Weights of a small transformer language model: MLP 896 tanh GELU, biases.
MLP neurons of a small language model. Each row is named by its layer, matrix (up: input weights; down: output weights) and neuron, and shows model dimensions 16-207. Each number is 500 + 25 x the weight over its row's rms, rounded and kept within 0 to 999. Numbers have three digits each.
Before each neuron's rows, "fires on" lists the tokens most often at its 100 highest values on Wikipedia text that the model never trained on. A number after a token or word is its count.

fires on: " and" 25, "," 18, " that" 13, " as" 11, " is" 10, "-" 7
L10.up64:527500453496445510539539558472490509489497467491476510473504519489496504465530498487517469489486510548519489521543440475479525513492513478484515516493471536489476517484505490499484469463467451563542511507516526514529463475491520531498479502481509483502525504530486531499521523509514508481493536469444475521483473527483514500499433499497512499511484507480423466480531503463490507534508482517498495531516524503508498527534477525535489548530491519479505520458508522512505504530501499474498469512490525463465502488470478470516486514506532519496502534500525521467559467486510493462
L10.down64:548519494477541475499502519507521483500486476483487440477484473522519523452438515490495487517530456503480508486466466515499543480471509536481498455475522492505499523494491513482543508470564516481497510503508500496446499506501487489484487507536511537501510537513449492464493487484509473568492478537515505499506512485474458566523531489488538494476481476546553481534509534501501510492538496518533469494491468481492491438475492543490505493489485530482509520486477500463523502495503479504510501488493475488537499498503538530505496479501512493509476459510498525493452507509479515533

fires on: "\n\n" 40, " \"" 36, "-" 15
L7.up472:530487443491472547539556512499473517520488474523512517470472489492441490464517532479489470477497517536472476503459460484490497503482526512523466546508470505499524514506507439518521558503496468488472519477513522520533489495513491509453484489485497519491475510470503473472502484498539574497519500452495521478487473459480502520496490541505474517502529537505503493517520520527498451487491544541484512533484491471486493520461507508506521467508510551532460509466459488544489458550529492505489520507480522455503525477449485513476500522521480498488487506485551512522519499527530480478
L7.down472:483530566501509507510477545494496488514479519500452501432511521521507503506470493510506510539479508515467496495477505512519481479508453517510553509501481495462502477514462500428468511489534491508509495497494482458479514494480488516498513543499464502523523520498493514488544443514464529571482477477464501495505481496475495512502544493495504487539505463510522512471503450512550523533520532472507504480539515476508509486561507513450496543484497474509481486514468516487477528481548505469509506483513524499510494525523525448469528491520478470542496517496493484502454522487480480512

fires on: "s" 97
L3.up343:527465514492495563532522526527527491487503503480448529472498494459541497498429484476531515506553466513492525490573512537485517534469467487478499543552490496473518451527456552497446516468527512475490546542567492488473520508503511469507503503512490531504498490463529514532474482476444493473488520474486474532502482504503513503484526487475445490495504497472506501509491515491505489462472488505513505521516529511501495511502524535478506534479536534510477505502496494491522489473463468501510497494515535481494517510494507541520508551521528492542487509489518474490475499446493470492
L3.down343:530520467502475522537547489442472500469528496452548553504497507479483471461511521498523462501511502508492488460476513456496507482495467454483520501473512491479519467523479507527482536503494488510494532476484520484515504506472474533537523527511526513529494456501468488512485498525443528561504488502478509545443504504483534519471452518494531505498495476511513501519494512439549467503530488458506519520479503521532520479513534495498483496522503491506523500519517449491520533508496520520477528488536488452512513474501479536424517470565446450501501504502500506493519518525502485515

fires on: " of" 26, " an" 18, " —" 11, " just" 8, " about" 6, " a" 4
L7.up609:529524503509480525521453486512483473501500463504464489518515517473534503474543515500509531495533511507512466477493458528478519526515429483483482466504492466493549500539499504490480510474480536502568521500474528476524508514503520485496514487482526507459477525503490546520522498519531543506527509491493497516518480501501493522506448488516526473478485545484539459478528530521508495520463538513453524485509484476500492447504528479540522513507521500562466493446476514518499473535494477470539483511471511516451512473520500509507525532483463508489492444500483503526541508536501493482
L7.down609:505482491511560514515514508489489521505487506502478484490459497502463477525560501475482483453444482473485470529515443509500482479460520450496463475494518520485461515519469497516479504495547502533475474494458495507509500507486490519521496533553508533491466477502482516514491459568486520466518481521482512514482457468515519537489530479516468501501508539518520491525503506515513467476521494472504505493497556501478519515490552472527496471450478498482472539474448498542486537499521497537498469503519517503461466501488523512499534506469499508469534487500487515511492505488546477534

fires on: " and" 39, "g" 8, "y" 6, " 3" 5, "ny" 5, "son" 4
L11.up571:507461541500548499541493488475531463513483490495491527457432498485464474497505532529499546491524495454508483455484465520506472531476493497542521523480491465520523520498467496479523529497470517514494499509498497426479499491495479491442513510465505534485515489498496523496474533482474524473473490468489532523509494512520501515482530518490488513533531494457540536488531519525545491529516517531511498491535497495445497544520516469510488458510517542533496493516520486529492494454494508488520491528511508466476480534502519504498521504543527493535496484464544533501505443466509501478
L11.down571:502517523521498512499469532516482491490523537524517512486519513519538499469554488482484512473541502495494527525475498519506494462509486492494493463488482514501523490465487483508456473466469474487487490541534504535509504500454493529516522523485533456501505509515479514521492485513526471525463534447480501455512495521459527521510487479546514516503499495484491489522484513497504497475504428528493475527479473517493505489503513463481526500577514484506491503480474457510494500526475481520505487491527529465520506524562509516515496521473544460479439483490467457539484453495470494557

fires on: " as" 32, "-" 21, " be" 14, " by" 9, " cons" 4
L11.up455:502513448526504550531492530494516518539517501509498506500462494481513534534491509505462471503501500512524464468447501476510536529526523495502505558479458503445458487516468481471524535523514458532482554495504511456509503525510518492494455538500512500493461514496488536488487522492470543468504544469468509460516496485519499485514470495508465496488489495504488510502519480520507452526484494508474466545532521494461534532475471507528446494460521487510508558543504518503512524472530514436476487492480527506505487528476483484492506488487531454523505519500505542460491481517508537471
L11.down455:496499555485514477500484503491489503493449500517500505480514502544529461512497491506539525493542514509471515493524514502510525491490489502506479532477486479513484482493536532506558475521515486434511488471496527529515505531488508540495508450491448489522445545494522531503493498519454457539503486575525519509518494490488523527486518472490508527519508508549492489513492501489445512441495511471486522488510458494510496471488509504472531514537496514492502447486458489494489507498484481511427529527533479489524555446518519525488524513510467524466508500453510459513502461519441494572

fires on: ":" 40, "." 23, "|" 21, " of" 7
L6.up742:517522490531493461487501524523515469546489508456518524501489480482517516486493492494471544528552506500485514457498429518526488509542510515494530496492500532526519500485473536513490521524488494493504508491526518512430515481527467510514531503478535492505506481514481536507477505476461491464513489496457474469555528498535501540501480468508514502490511446459558480498502529532524510496505532440472477483547498493495496485483514492520470497532541522528495560481495459503462542482503488487536461512504500497508488520521477487515505517528554503532478509502515493523473478515471521438
L6.down742:494507493507516557496526571509506513485508534508490449505477516497489480535493496478483500466486499486449483535490525471508507495489487498495508501512516470493429498479505484464505496484492533499489475475457496481519484508498466474522491494564470505499489497507488487513461514508470517506518487509546522513524485471455500482498489489505510517453505552479468535500488524505497518497514479555512476549545532476504496543505453552508520519524491525452463486499510483515519511492461470452521485471534517478474522447462559496520515488507504501468546500547482503463495486482493503579

fires on: "-" 82, "|" 15
L11.up333:498522505461468540537525503504490477529471498490480492516474526504519465489534487480426511507518489526484497513494481505516499511511510492482480526499513466511486462497518496460487480449519511512501512490511512533509500482551502498490565502484496509463451491545510532520481506503497493515493488474492503506467449488519509552514486541454486468482520516517525463508527502455504509507513457493482491550519534487480507521482527507497480504529474518519479536530464472525503518518494488467504484542464513476564502494529463493524510491455504496553451531485503512482528505534518455477
L11.down333:503504502508517502480497461448532489520512528495516479518526550461506463508482469541520547539508494482493525502490504522487506485535498514474531501514460472458528512476505485489435503490509525495497499507496512515446513511500482471516534483511465499504512531542483509490464507499498491514449494515524498495507468519524533497505482491505564510527505516496514480528462506496514500518535512550538500452526453469528459510501475549492480467482487494531510539483521481489458504517513452479437525487540465498517499563473499524519508527519508493517516500481490491542482532451470525486

fires on: " (" 74, " –" 7, " -" 5
L5.up254:493517448476465502505546568449518477503448505474482511491487469510481490501492488510482469529549489532481504475469480446491502482504518474534504511482502505520485493513500517490475491532490481493501533515478482508534496480512469461530475514532511510475523500504519490489512519489511506496515522502482535478487483467482486512498556520498527497502561459504449546529516550455524466513513518497516490488481498518503539523514504537507526530487527559495502441461474519541488549501501494460492468516536496492485506478509482467497516520499541484546478503508473517486527486520430522459
L5.down254:475506516496471499495502538522510473464489481511488512506532518499505499443527496493481490495511506546509534504514514444498506506525527534469533490498483504531484539470515521457512487496473520510484473512463493541499473478509450480500444461500468480503489525527485522457485473512539491495500495509521479481538434535517484524506503510493530506476547488451503453507482482532477446551531539523515489567529534490493478459572472511496488480544490521515474508461520472538514525522514468481523511494497518480505473488473517505518500532481523527512488532505500523507444502509514480475

fires on: " later" 15, "-" 14, " then" 12, " by" 10, "ly" 6
L11.up163:519485529516477542567507574537512505513522476492477486466505535475534533520483512461475497478482474504509518464478512479443523500497543525486487510490486491494516478520477461483526522496480506484473491519504510469491509497480502539515480488522487493465487517483495510497497462513481493495538491504497516478495525512487506483512489438489448462448526491497524476493521468495539499538475515527517486486509490516481516470495510510510493510449555519530533509498465502516499526506458527471466444518467506519465520522512471483499503522536465471489465505522565495507498463515511517509
L11.down163:504513550497483518501537470463504477527464456485530515527472530558511531485518532488528518501515512482548491543522488489571456493478510512523499459505516485496539472477507539506449477463505533501536479489480520537501472539492534534522497499510513471532513513486513471493482509487494486535545531492507499481547545474497495537461514495513501518523510473440501507472495487473473504526497443453504494445483488458453482500503484494464524483547530509515480477502520484492474485508487504522487486489490470516505484473490502496510479480470550489478515533497459491496494504508520475499

fires on: " |" 32, " of" 18, "|" 4
L10.up632:480525506494501486509471460508496471483436485477468460507507541479538475508554498467461520498515502489488493504514474520482498470492465519496476489512508542496521490460508489536472483479512516486552495521501542501532484521518496505471474476484441532499459510536497491498504532485521527537528498526496504488495478514535486546523489542515525516515547562487503486498490551500495496521477487464478482496503481478465528503516501501510503539537452513507492539503498512517529492538516487463489530506461550478515533486540466495442498491477516512510452488486470494517473503518549505472
L10.down632:475453454502513455501490499493489504491515496488480534526523478525529517482492472542526453498485477468534502488457525490560453504461545467545518507450496506495461497499494527501506523505501475542448529515497473492470514505484499479482526499534528492502519533496519526507489466496476455479498511460469520515469521454499515475481530482475473505513531479467452526503488474509514529456504533532565502471521540564533534516466492513469498515479509515468519498494540507480480515527468532523508486523512485482517455456466537503463492541530485496542526491490501480518522505485487554507

fires on: "," 41, " (" 13, " were" 9, "°" 8, " 3" 4
L2.up136:503512450468476490494523514489486476491506471509476512479495491503490490451493504452456471502554468521513494499484449467514486510522500477516518497489483507509499526510474499470513519485510531494545508458538452536509518466496497504536482526500555540470475522550468491512531491493488505532471545495473558497520509465482492527486544490481513488501558503489513499567487542477531452528496530532561515543458502525474523482506516494516490445523511521498484484467485500507499503469467498479476491473537478483484518515496495513523501538519484490508499509526485508526480492484434478502
L2.down136:481479488469519499489440533523500493506472477544490506503550448505511516483487487493511503497489503534508553473481506462520516495521555507501520560458496541473508517486462498450474514504487478503545518526494514495496486504494457452535442496504486494507502527504502501496530519519481500492474503498476504475521530488474472553504541527515476504513495470486497496485475464490441479509579533525515497500504520458510500501493536523476485514521507505491500470477531521551496522474566488469482478534559554472534489499463506473519457543483489514548520531508522483505489491524467517508

fires on: " |" 25, "." 16, ":" 15, "-" 12, "'" 4
L5.up611:478508511461471470515496531511475487489499520516523542488496525472507500515468494484496494501540525474487516502504491489515494501506474517487499518473472482518464504490491503474484512498496512511542500507452503530509516502533504509510503524504504490431475515531484507529531528497449513534524523486463520471557488487503494544485493528505510470479528510466498410490478535506516529498499562535497494531493539466494512496476524507518468514533513512492475488475523461539439541490479491495496489486515495504528497485512497541550501518482444490551494476523465501507482465538442497533
L5.down611:490512500484520494524509554503485485509482506501494493494545505478486560527491466518503488520516491531550512515481539503499501508508506503498537513475478494489530528489508470461518484489466483522488462529499522439497492453496491518536496455524508492487549493524515527519498506485516488496510496518528494517561445507502516507477496476476509462475541503501523506479432525524505520482495530558490511509493532499512489518502491527494513470541478481547514521479518487540507522528480472505434468470507521522525543484450462456498474492510461496521479522502528510471512509490495452516

fires on: " an" 62, ":" 8, "-" 6, " code" 4, "An" 4
L7.up687:514514537501480512549513529497466468528455524483518492501480512509465494486536501491489484551463547561501533485527437523480504505477537531501498509513517523523518486515524533474487478525522483523529504500509480562542518484504520473480484498505522486501433498537480505514544480488525466494496488461448504519533470469501513524542471551505517495519532480493484485491522509478480509544514492485537504520507490490495490524518483487513504462520498535501478492510482493495523485531493496536516449517455499472499504493488472488502517447461461504440477470493497517525522505459497470494
L7.down687:495447488523556505492510502505535505527467519500534466476480515437509548483452473545562517514495494488480506519519464473489506531523489515584498519471498510520541501526486474511460448526525512494494497518502493545502498525483523459549486477521452471489511516508451560492509501512521519481479499511473519493546505528519479493504526471480468568506486504431498527486521538501486480475511523516506497482516490501489470499462477497465493520503511493525485466491509505456497475495528488488477490471486482546483503512486490530506517492526524512535519489491465489517503514496534500521

fires on: "s" 78, "a" 8, "es" 5
L3.up527:535475510511516519503553526472506448510497478475477498459529479480502511497488484492506493487549528513489567495517471464469502537454501462490437562530464513498530484476511499457522513484466498503503502538561499476460512503502518489513467485461494535472485504524546529530460511463446499507489514520465523491518479505522523504514520511453499540510510493525488529534495523533529476497491518482488501490512508499481519500498520532513444535487508488545490506495502513546490499491493460500502513445532500519508524503524510520494526501491494476507483503497513482486509486501513462509
L3.down527:501504486503467515496497499488501545463519526475526499532438515486500476463494530492467489544510500481507470513511514469480478518535522468479496500504518506514464488492531537489511482497528501511467520477552477491532558534469473534501479517532522497485457467503511470457530491505463512471504498496524499490432499500508496543495487493528451475491524478502494450502511513452508492494487516490518511508475462533500487561441479482504509463500533456513537513515489463492518517508498514500516534509528470495470472488507465482451476474533538491513493512498527537500477533484482537508

fires on: "-" 96, "–" 4
L10.up362:526542452522509509524527561531467491531482511500513504505511501477506474500482505453479494507530520501478526500468515476508454485514530501515488510500488505497538506505482498490543542493500464548498527520486473483560510516467509492474485503500506520456474489469515534496507510486472484526508496508495471484493483497503517554523496508479474517459528496423516512481480480512529509491492516466527492561521525490489525506504508486514489441537522527503502525498531491580502554477468471419524476487534463478488507481460537442507511521541497521519471518484482513527496472469513499494
L10.down362:514524469539432504491486526531518540538538509503476508471467488517506503516514507487505486466512539531492484471472507525505526449485460518454499475466520507508535553535521511504519552546508476499502477507507491477525462480484521492497489536448499462471494458460479534469498486476519540484491510540478515519528449483487542479478512498501488567483500542468535518490505444534537530508495506437490508532485479549473519489483475469508494464496506527482507505508518507523516495529495535504532480512496481479463498500499474504462490507495479471476485545535524507487490512482492491491

fires on: "=" 60, "-" 31, "\\" 4
L11.up587:537506480459479498516511541511451482521505505517469520519467507479460451515515510478431506497509549496486519508444489508499476472500528467510491530456490509563509499502518518478508530502501509517502520520516527512511471512508509531479499492489540493489457523492457525533471504485481495503518545473522507513497451478527508533520507520495448515499536553492496490499515506556500488494498504464472510519520510505460508525494472472494534429535523557512516494475498478563504489498481503507482494472465524484500494445491484471487487506523464516522530520498496496511533496519541485518
L11.down587:442546509556444508507460510520453463526501516526520511496485470554474478504500473524493497494452470480500542499499496515501499487522557484471481496520464505505514521493485483482507517550498494519462501538489548479466474514531498512487503515517558498472470497493473491505491531488471506483485513485494496505506475499476556523526536521483520506471498511472482491516512483470463527504506512525499521510516487546491480525444467464407486527504487504493512519491487524517505499496517546476524524488487513499521436496510528485514475494489476488521484482505502474455512516510519489524

fires on: "=" 60, " |" 37
L6.up511:528519511498518498502498508516515492491494496508460554496506511470466429484491511485491477528506457530505535445492451541517473494504503483476501503485479449456489505520496554488522540492474534506519482486484563523488519514488513525498510488443508493492485480537468545545501511468517499511501509480494519519464485462535502544514514526485444518509477501458493417501557502518497520535486506498469521514493495488501479500493497474506552488553470518512464513477505480553496522529459490523511513556451491486524510477505503495511500513470489493494504504499476529512470497533486474557
L6.down511:498502510485441484544490538508498514538540563510489475487517496518457456488475474508445517470504464488483519464532521561515508467501502484465484517481474557482491535468566511482483513498516511518525525511523531540504450503493484508466555510474502524473496503532485503451465522516536476474484479510445462531501498493523524489481547503493522525537489512467467481488491492482491514531536536506466483484493561532507500497480492449506462499483514522496521514485538492520482464516504493495482493496492486457518499516527469507535499501506471503505515508499506476520497503493496518527

fires on: " |" 32, " of" 15, " –" 11, ";" 7, " signed" 5
L8.up457:481504486511504478518503516441502494529480512494429494490502562474558474480479506456492475474529551512499491481524462502499494529490490516515503565472500519491508449511462479468496516505490467479559526494495468527526495505500496501512463505504473533473501541504541512483521531461508533502487510478469470510534484510491494515484472526463495513502559456471488538537507545528512440476519474550494465529537470467445514503514485532507511536486523521468503488490496516534506521496497458452491524515489528497552535494483482503510501532478479514540477519500511499493440511485473499503
L8.down457:476515523434479558539503528532510469460529520494498550484517485528511489591507507524499472502466497499522508471524505516495506514464539508497493506524504492489482497520500503473490524492496536484456500506530517508491491501476504484498529483503500526549527497509512516528484517495475479530533508508472502498516499514506488475495541491464463470508508519518481502454501496476509486462493502458547505473467496515515483517506498515434515523552485501509511517520514463496514510515479512501514486496492501495480443496477538468445498508510465516468468506491552493499533485454492482500

fires on: "s" 24, "y" 19, "=" 9, ":" 5, "-" 4
L3.up636:496531506503504547479521508487517484499470492504507498495501518492498494468409475491495475486587492509477556508510502446486513548462516508458477505548476503519530496486500509475482513499492495511528480557511488531468500507476516460514467498495479508533503507523498515470477471512427524500454508479490465492511501481514544531485502496466502492522530465524455479524526482514510464489505501532453490477472562515492505509454511541519483511536472515493462582508528506464503468516483497535535506495541508507508475517511558496491522495475469506491496503481514488467459485492486454500
L3.down636:531495512547506520511523496502474493525485491488528476480452518470537464480472503500471485502467554523516429499511489505502494485501492476473496498481479508471488484506543510502538462526501492506487541484522474477521479481511469565536512519485497495504463500472523456501479467500467493525528554523504518539476473500500534467502474468524514461460523466521498506467512531447533448530527478498511484500518510470518485525465534486519474492486520466449480533498442498463542481547511492448474512498510517475490503488507460484504510494546514509472493526523509520498508529482524525441

fires on: "," 32, "'" 26, "y" 10, " and" 6, " the" 5, " &" 4
L10.up350:484484465496503483520463553453521503457493445488510506500495499471496522524482510514502506489530451494527511475476516516472456491531508453526506487508491492481487519468491514505509537456464509509489534520564500506486506486513464515474496520456484517468490487554499561506489544491505497515506481516501481494540499501484499496514517500465505513508488500463453501494517484521534491502480489492560501511557522497497505536507519505538451496522560471520497503544500469524476464522540518508503534512506504481494502496468499478524504493521513505538459517496505465541482458485459519491
L10.down350:511515492480508481509562460515475506536451518516562486490547506481528463490548507506511504463494504505507498492559496495489528525447510554463519485492481512468443501481504436525452473511513453489504510481478546489518517504462529498511500492511471533470502533508540438501467483511488474466485477483493459552473482524515514499498538517520525518499488479506503481544459509500528439523519473514466515540533489485515513491513505447495536506534493494471520470482541531530537538520472508482500517486470536504462513494538511538461482488469473508468512495480531486488486481516501514490

fires on: "." 45, " -" 14, "|" 8, " his" 6, " three" 4
L5.up645:491487452465462526533511529522521462497477497491494519478498496445470493501539487460476507501518499532485511483564444511477520522531501535479480520507484491510516467508534550485483507494501512488561509505501497552557495508543517512471457494482497524463461517533509474497501520505501498490498501481512468498461457511518477510479470508530472448483513530490530500501535563462529467474500512523501526542476486482497493509495499520551486488499482540500480521446507506499503473505527496477515474569490517473531507500496432543452516485521449509516536506467461487497525485492491528501
L5.down645:461468539504432470478488484573457520487482470514470479493473559505486507530461500550525467486490511484507465534493532490476477472508479473539530495497486482504457500473496486466501494509477484536505498506528521472464489468493501434552519486534503543471534512497478502508498514487501517531519518489491491524525492501507449481543531554474504506530470492488511518468514507492497520491469492505512491498478520516512509539498487505498494570484483497537496501559476476505479511542557515509472494507509508550519485518471485486486507531484522494539478524508538523470522493516521482487

fires on: "." 31, " ;" 18, "|" 8, "ene" 4, "ie" 4
L6.up30:485462483495505514471495484522535494515500504481486477501537478516474500499517495500511511520568494495526506478520508497517477509522521474524507529485519473479539511487530541493540520509462489542521525540510491509487455527498485474496512505505493472498480526459461497503484503482496466442461455485476504495542525519514500517503497499515540494549444477486472564479528509492537500519449526491520494515526501506485496521472480446521470539475544515508509493534520505504465516442489540483566465494530499468519513465492462494464514458552527482541486515511526521484504472509465535496
L6.down30:523503548496498485526488520528548499512516522491513509521516495537503524550487515504515494503480544497479495531500482499503484520487497540513498489495455489489490483450487505472478485469499514514470496472518523488508491502508502476496486463467470505435494482478496507536489540490505560563514495474523557468461469447519479505507504469466463499483500508486491485563488531509472552515513461515496510534462479491515491474514491529517507478518473503499479528521476496481485503528546479495505517479535500533482486530494568504473455526429479516464531528520508520485495488493492485531

fires on: " that" 49, "\n" 28, "\n\n" 12, " the" 6
L7.up183:530472483481470508480506531483507478502521471512457489487492508446533482484470473481475496515528481504498510490461516488489543521511480493531493548500456485510528495494485508472541526490471507504550489569566549494504515542494513507522482478440500470482499496481497557525438511462482538535469503486493528510506455508493483514478511503504504494469481530511509504493551552489518497489490508522517496523521510484465503506445527580495483478529518482532502483496477528503510494494487511518505454514500489483509541534494446487481516508537510504526447512506486510497492468506468512471
L7.down183:527575461454459491455505501510464464500497468526510547501467493486492469470499505471484479510507503512520503493530508458473493493458517481479480517523497522510505508479532531488466514468453466494466501517499491528564509501562462506506513522503524529489504532517499506497506526488518465547542475514518498487494488510462487496507520510475489509494476452515506484517499505529547504502459482527483548482498483471510478507504493505496522523479457534514501489504470467485539464518512512505494526477513484460448451526498490498478543491539444513512558514479541527512495480476507474530

fires on: " a" 48, "|" 14, " of" 8, " by" 7, " the" 7, "-" 6
L6.up342:507518486461447498482519504523522494498481506486446493509427511508496482476487503466519485515490514540525490506546428498467518470486498508456499524512490498482505494520498512530496506514490501492520525487503523513534505531513493505500483511512479484487439490524500526518516481480489557487481493502539556477491463518531495543476512508500492500475538517477531512503526538475539486460516511484534479512555519478488518512489561535526517499483477513492493488468489482536528458465539506510542471520526524461493517530474423535525504527452518521489501507472467482481513481508529493534
L6.down342:458439467514468491499480505518478538498524500436474512472471585511461461494484509506481499516512504512523455491458493528489465508490500454489490515494501500508479458482461485499476478496488498511490474492528482504502509508518486513525476461509515504486519510495462480529492557525507487517527521500481491514470530488485480463525478508499506553509503512523491553459526496525499522518465459471523505541523470472538545495485490495526494503496509535459511533525544485524514550503493471479498487468479520529449496508516466482441493527486488465499522531506512536486524522483553511534

fires on: "-" 57, " (" 35
L5.up665:497498431484492519532530555506486507523525486481504511498488501509494486479475513486527514490503547529423507542473451483505489430511513493489505524509490515504484546501522511495484515511526497502484508516483480492518494437544534522456503515486491499482461470498482489473523564483505522486529533497475579499487465468489504513518451510509516508468547492469490495492481521496525477530493499530500501550505500480499518541491536498503540510499518506498513485439491495522497562513481492501436479499496483490510519490472492498511482514518427489551458500524515517501526497463503495475
L5.down665:512455507535527499528498551561516528449448505530491502498465452483503521506498513524479470543453492486509504509495539544495517505476509540488489520455511546499481549494506475518501516496535498512480506529523479452486475494467489513513476504481523472477498513502474551466504478500519510497479464484525482499522483532527562521505494468486466498501468557483537461485460436483505480487532501512508506478457532479478485505495464466455498505485509494513472520490502536495515498516497516479511497568505507470492502479460502499501485528509477500554461493505524480512486532548502492511

fires on: "ly" 14, " (" 14, " which" 10, " also" 7, "ally" 6, " who" 6
L7.up426:479452468477488521519489561457518487509464457477458528479491497523527503495498459524497529561531505539477529510508507489490484498511559489501491557500497467499527489489485513438447501490504497489530514529521459462488536484532471523559526549478519508522485472479499514509508538500503531493479507490468515486532481525455523505512522528503494485525558506475521503504510515452490498514504484490521482500489524477496471527486444530502507571513543518506486455509506501485538507490506519479487551534503508497504507446504512478491499440457507484511482519516521491488485511511482463478
L7.down426:496533509523506534498553491520497519496504504483516491480503522487512451496447537495532547467490462476507486494508538454468537505488448535502516504509447516497474555472534539549562459497547531508512497512480528507497465526481499527448500462500485555460473509535501504525486485497478472534498517499512492499483474473543497483522450464531476506481506456484437503502502520522499472505508472485460484509517472511501513491465548493475453477511479504499518545503487471509486495457488473484507497484496501501480470486508495530508529515520519512507485499501474494515480527505500498505

fires on: "\n" 29, "ly" 16, "d" 12, "s" 8, " first" 6
L7.up480:526490480469529517508519551512489504520504500490497496486490517470513491497462497448514519488509479518500493522565500511489493465546517517507503560484492474491555466540505492521532546493526533441542537528502479477534494532508483518509478480496519543495480495485504503506478517498464484550493521488476479510507466492508476535455527501514505531471621507463495532504500524510524477486483453508525504490510511472477521516534451523506502473484507487530499513481486492483513479508478435515458509487518531451480509480499456514497522483510525478493498526534540510505487511536512501468
L7.down480:522506479555514504535512471511498474521476468491518519491509494499539493517521514479499511521526524544501483482478510509443502457504504530472522526505477515499538466490480482454498524492449467473507531482474503530463505517509488517483497497520508459508501493491537526497521492479504539572489500538475487523439478506482429550417491524481502512489516490481523489500507463492532505505496497517500507521501515487525543536489494532491497512517491484514475511505469486463543525546523526487501490481514516427517476502471460538474503483503515474534494503510511519517498491510501514492

fires on: "ci" 17, " 0" 16, "s" 12, "na" 7, "3" 5, " the" 5
L8.up405:521466492475480486511537500536517503494457507491541480479500499501549507485459533469522522543493512530456461535479477482507483488443525497495484488467510545494503530538470487531507542475492517478517492546478520557533520479551479512524549485461491480505471532481469531512480496488493482522491493487491535532527470484465524513500487501487485514528499530449519543519469508537529515525514505462529493507474513507499526515493482519515499430458510499536506494474480533496489497513457486466493467472534503438499529463483526492534478502488482470503481509508509478503506505521479478522
L8.down405:459524492471501508531519511521499509501538528458501515566543535507494492495463512489451460477490513522476523509479478541510479439518466529489529523478542548444504493459526521503472503486450531515501530512513509507470494524471513516491497502478490513490485484506558515491458514524503446501487504508522479485487523469498438459455493502496476500502439480465483488494545492458507508517531504480470531505490488488494523508529521467463484484516502533457500466526500503532525521474487532488473494482502515502483491518494523501458504524482480487524510528487515531489509538539501493451

fires on: "-" 30, " (" 17, "–" 16, " \"" 9, ":" 8
L6.up433:523500536501439486497535511481503437536494511480509487516525506485506495468524516461521463535501540535476523498532478513497529499525556507467477539477500496498531454482518523484519524491505497463548514493500532518557481507494512535510509469480498500486480509529567510465481496480515488478482507476515506481480472466492508468485513488507484479476537525488492484504540509480460481508504484523483494514508501536507479517519490501502528486497492529486442484437463511477503466482550517504511485556475483479496473504514427544489550489507522504451517507500496449521526500535524571484
L6.down433:492476516524494498487475534514488501483510463472514491490484536512485510482471486508508489500503495511547494477509504501480475479503476482458523490463480508451478529493454525514514472544500503501543475534522486507511482538561473504517531506489456472501499504517497504491478547518508480513478530451556524497508499505497527503544527513521493500496538538437450525439535475487492504514511546494494525507455523480502489544514478508515480486516479508468517524544551499518470493496516487512512454482449489472483486489481504507449488513504503465569534524478508508543490504576551512523

fires on: " \"" 49, "-" 26, " “" 7, "—" 6, " (" 5, "/" 4
L5.up800:502505477502468529498543553531505508534493493501473561473516472478509498488528522456513478494506513540483529526502427520518471493517496475572492533479462501475541523544497514499569542477495499526511521486522554469520485491502467520448469491495488488490465490451494492526510536469542528480522510464475479507526473502521502531529510520495443497485499520465496498478514491520472504498502525459467486530503525531488472523493546486503505508544485512476506486427507507554492515512500504495504475518482502468514527504488504478539491524529497503536467510520482507500536489497528503463
L5.down800:495491496516511501494504535534471522510480511491496522505539500485555519502506532571535535436439489511490530521498549489486518467514521517473513484466507508484495508498480500539495446508500486512516502536489506464449514498516480534505498522512489468487511492453418576510475507504505489513540519490462516479509496520501531514492475446510514490477507480476534455454489475505476499509524498503509468502487538447497532477449515438466494483492495458502517451502496501516471519476481484549524483515523500495535475485503537504537501485529484476523476496491520497504478526511473498507

fires on: "=" 28, "|" 24, "\n" 11, "The" 10, "-" 9, "\n\n" 5
L4.up614:516522475470465482554510536543542529480499483536490489509485506487474506550503476479506487530481530525507504495523494504487519514500530512498495540518445510519512501520507509446502495486533522489495514545557512490517480507518505482484525498446502482478480503513517529543494487480470446493500441471513531511494484517511506519466452523494465498544491522477542532483567505498498500451463454482501527509520543477508521527487525518490539480523506480564500499509492495505530480503477498474502486500497535443532511527494494492481501489494499499479457474488513486489543501544516455511
L4.down614:493491505479448469544539518489501541531484491523446474497491545523510500493503496505503509513519536525468459557500471470484470503491518496510496497533458511511456524507486530504481477466501484543508472474497505540510497488489524484535487489520520509517462520501462475483496542542521441495492475500490503526483512462516454518524543509498526507481520485464495527511529503461518505528468509467482524493497490469512473496508487550535560445465527505504510466510495529497534505475460494426529486473489490500473498485504474479498485495481570503494548527489505535455446494528489526482